Part of a small language model's weights: tied embeddings.
MLP neurons of a small language model. Each row is named by its layer, matrix (up: input weights; down: output weights) and neuron, and shows model dimensions 16-79. Each number is 50 + 12 x the weight over its row's rms, rounded and kept within 0 to 99.
Before each neuron's rows, "fires after" lists the tokens most often just before its 100 highest values on Wikipedia text that the model never trained on.

fires after: " g", " m", ",", " t", " and", " of"
L5.up859:67 51 37 48 63 45 64 75 60 56 63 29 65 60 70 64 33 35 51 53 71 61 56 35 36 49 68 50 38 75 35 33 53 42 54 28 55 40 54 48 34 47 61 36 43 30 54 45 38 53 65 53 49 66 49 49 32 41 68 70 30 50 39 39
L5.down859:82 40 48 18 47 57 58 66 51 52 61 62 28 70 33 48 56 48 66 49 48 29 44 33 43 61 41 34 47 33 54 39 51 47 47 56 47 68 38 44 38 36 44 56 78 65 43 55 45 38 52 48 47 46 49 37 55 46 37 30 63 33 43 56

fires after: "min", " Man", "in", " man", "an", "erson"
L5.up155:60 62 59 45 79 55 34 30 48 57 56 56 60 59 59 36 27 51 61 54 57 59 54 53 30 35 52 56 51 54 59 07 36 47 42 50 43 53 55 50 62 25 45 69 50 51 53 45 40 52 47 45 50 44 34 33 75 51 55 43 57 44 74 77
L5.down155:53 33 59 61 47 34 49 54 59 54 50 62 68 38 56 45 51 35 65 41 64 70 51 34 44 33 40 62 56 35 48 25 53 42 53 48 82 54 51 33 40 54 57 65 43 39 55 63 49 29 74 36 47 81 47 49 62 38 26 45 59 56 49 22

fires after: " he", " He", " she", " She"
L5.up707:47 52 68 34 54 33 67 51 27 55 74 60 56 34 60 37 59 35 43 25 70 55 52 45 46 47 52 35 46 32 36 47 59 30 71 42 73 47 58 69 44 57 36 57 41 30 32 67 35 51 61 43 72 43 23 57 45 41 53 44 41 31 61 41
L5.down707:37 52 55 25 42 53 58 67 68 57 50 53 51 33 39 43 57 33 57 30 63 47 54 44 35 57 75 46 62 35 50 65 42 56 47 46 51 52 41 66 61 52 60 36 64 31 71 50 52 69 30 55 46 54 44 76 66 24 26 56 49 36 52 68

fires after: "l", " Pl", " pl", "pl", "otes", "op"
L5.up422:42 44 45 48 53 51 51 28 61 50 58 55 62 50 54 41 71 57 66 73 54 37 55 70 70 60 60 46 55 48 25 56 33 51 38 44 29 58 45 55 75 55 74 42 34 64 47 39 33 58 59 68 35 53 50 75 53 67 58 48 48 48 36 46
L5.down422:57 69 48 57 74 34 66 35 64 41 38 31 23 46 47 29 61 31 52 42 60 49 50 35 60 69 40 47 50 58 37 36 38 60 39 26 50 30 48 44 65 64 61 56 38 37 27 59 34 46 33 42 50 50 48 41 48 58 52 51 33 55 51 62

fires after: " mon", " h", " w", "y", " in", "th"
L5.up340:69 80 46 59 37 43 57 43 45 42 58 52 57 67 49 45 46 39 47 46 48 57 59 45 39 55 59 37 65 87 44 31 43 56 36 16 53 62 54 54 43 42 44 49 44 43 66 47 36 41 66 56 54 66 47 69 48 49 52 16 46 39 39 45
L5.down340:51 31 46 69 54 45 65 23 45 49 44 44 68 37 37 47 56 56 42 71 64 55 50 27 53 35 51 56 58 55 44 30 39 44 39 33 40 67 41 57 40 72 56 54 46 63 46 62 31 56 61 67 38 68 34 58 34 47 46 57 65 53 44 67

fires after: " Rep", " out", "ep", "ot", "er", "ul"
L5.up153:68 51 43 60 46 34 59 35 56 50 66 65 31 61 40 55 42 37 28 50 49 43 45 52 60 45 61 45 70 43 55 73 31 44 54 55 57 54 62 29 40 52 23 54 34 71 37 45 50 49 70 52 68 48 41 35 66 60 51 30 42 62 42 35
L5.down153:79 79 37 39 45 54 35 49 53 53 52 34 47 37 51 66 55 54 49 62 39 42 43 47 45 56 54 54 51 38 51 35 48 54 49 50 50 44 52 48 70 38 35 54 47 53 52 50 72 53 67 59 48 56 31 32 60 47 45 36 35 61 55 71

fires after: "ate", "%", "itle", ".", "ame", ")"
L5.up1758:45 51 43 42 56 37 60 48 47 54 58 57 52 43 46 47 61 61 28 52 49 57 42 48 74 52 39 56 59 82 49 61 62 61 30 30 39 53 55 31 63 51 51 56 48 74 72 73 40 54 50 50 56 39 53 62 37 56 24 58 40 46 40 47
L5.down1758:51 40 51 27 60 30 53 54 35 56 43 39 57 32 56 47 55 42 39 56 45 46 36 66 64 62 36 70 73 43 48 64 59 50 45 51 64 62 79 44 48 47 65 42 44 39 50 65 60 76 61 47 70 53 55 42 56 71 40 61 51 55 39 55

fires after: " Pl", " br", " Pr", " l", "ur", " pl"
L5.up796:49 55 68 62 49 33 46 55 45 44 56 43 56 42 52 63 62 62 63 55 65 75 61 43 39 34 55 42 53 46 78 35 51 68 42 44 51 37 51 64 59 67 47 51 60 54 60 50 44 73 55 32 37 29 52 52 60 49 48 56 43 59 47 56
L5.down796:38 51 87 53 35 50 52 37 55 68 61 53 37 47 39 32 72 41 76 47 45 37 57 61 45 57 54 36 43 40 52 63 51 71 28 45 58 51 53 49 38 50 62 63 42 57 54 52 35 37 51 56 56 43 50 46 38 45 66 30 62 71 57 31

fires after: " as", " S", " As", "uc", "s"
L5.up1895:63 55 34 39 65 46 65 52 45 42 52 55 39 60 49 47 57 42 17 57 51 50 38 44 36 38 29 47 55 47 72 60 78 49 57 50 65 37 48 64 49 55 43 58 62 41 57 55 53 53 53 49 59 34 48 34 51 64 31 36 43 74 57 69
L5.down1895:58 68 46 77 30 45 56 41 36 53 47 45 27 61 47 35 51 18 36 48 66 51 38 71 48 27 33 63 32 31 62 42 51 33 38 67 44 41 45 42 57 59 66 38 49 58 60 59 51 46 66 30 60 43 48 40 37 62 39 31 52 73 38 55

fires after: " |", " the", " I", " C", ";"
L12.up1896:60 57 70 35 57 52 70 39 40 56 68 47 64 68 44 23 70 54 69 42 73 52 59 41 48 55 49 63 59 54 63 26 74 71 58 55 54 35 22 53 51 53 78 33 56 42 40 68 39 51 47 63 47 45 60 45 30 33 40 45 48 30 64 44
L12.down1896:34 52 30 44 61 33 41 69 51 66 63 77 44 44 37 39 58 50 49 36 44 37 45 38 52 60 33 26 51 53 45 51 37 60 46 44 44 48 42 51 62 41 54 54 58 60 45 58 52 68 57 37 58 43 34 57 79 66 56 52 29 44 47 55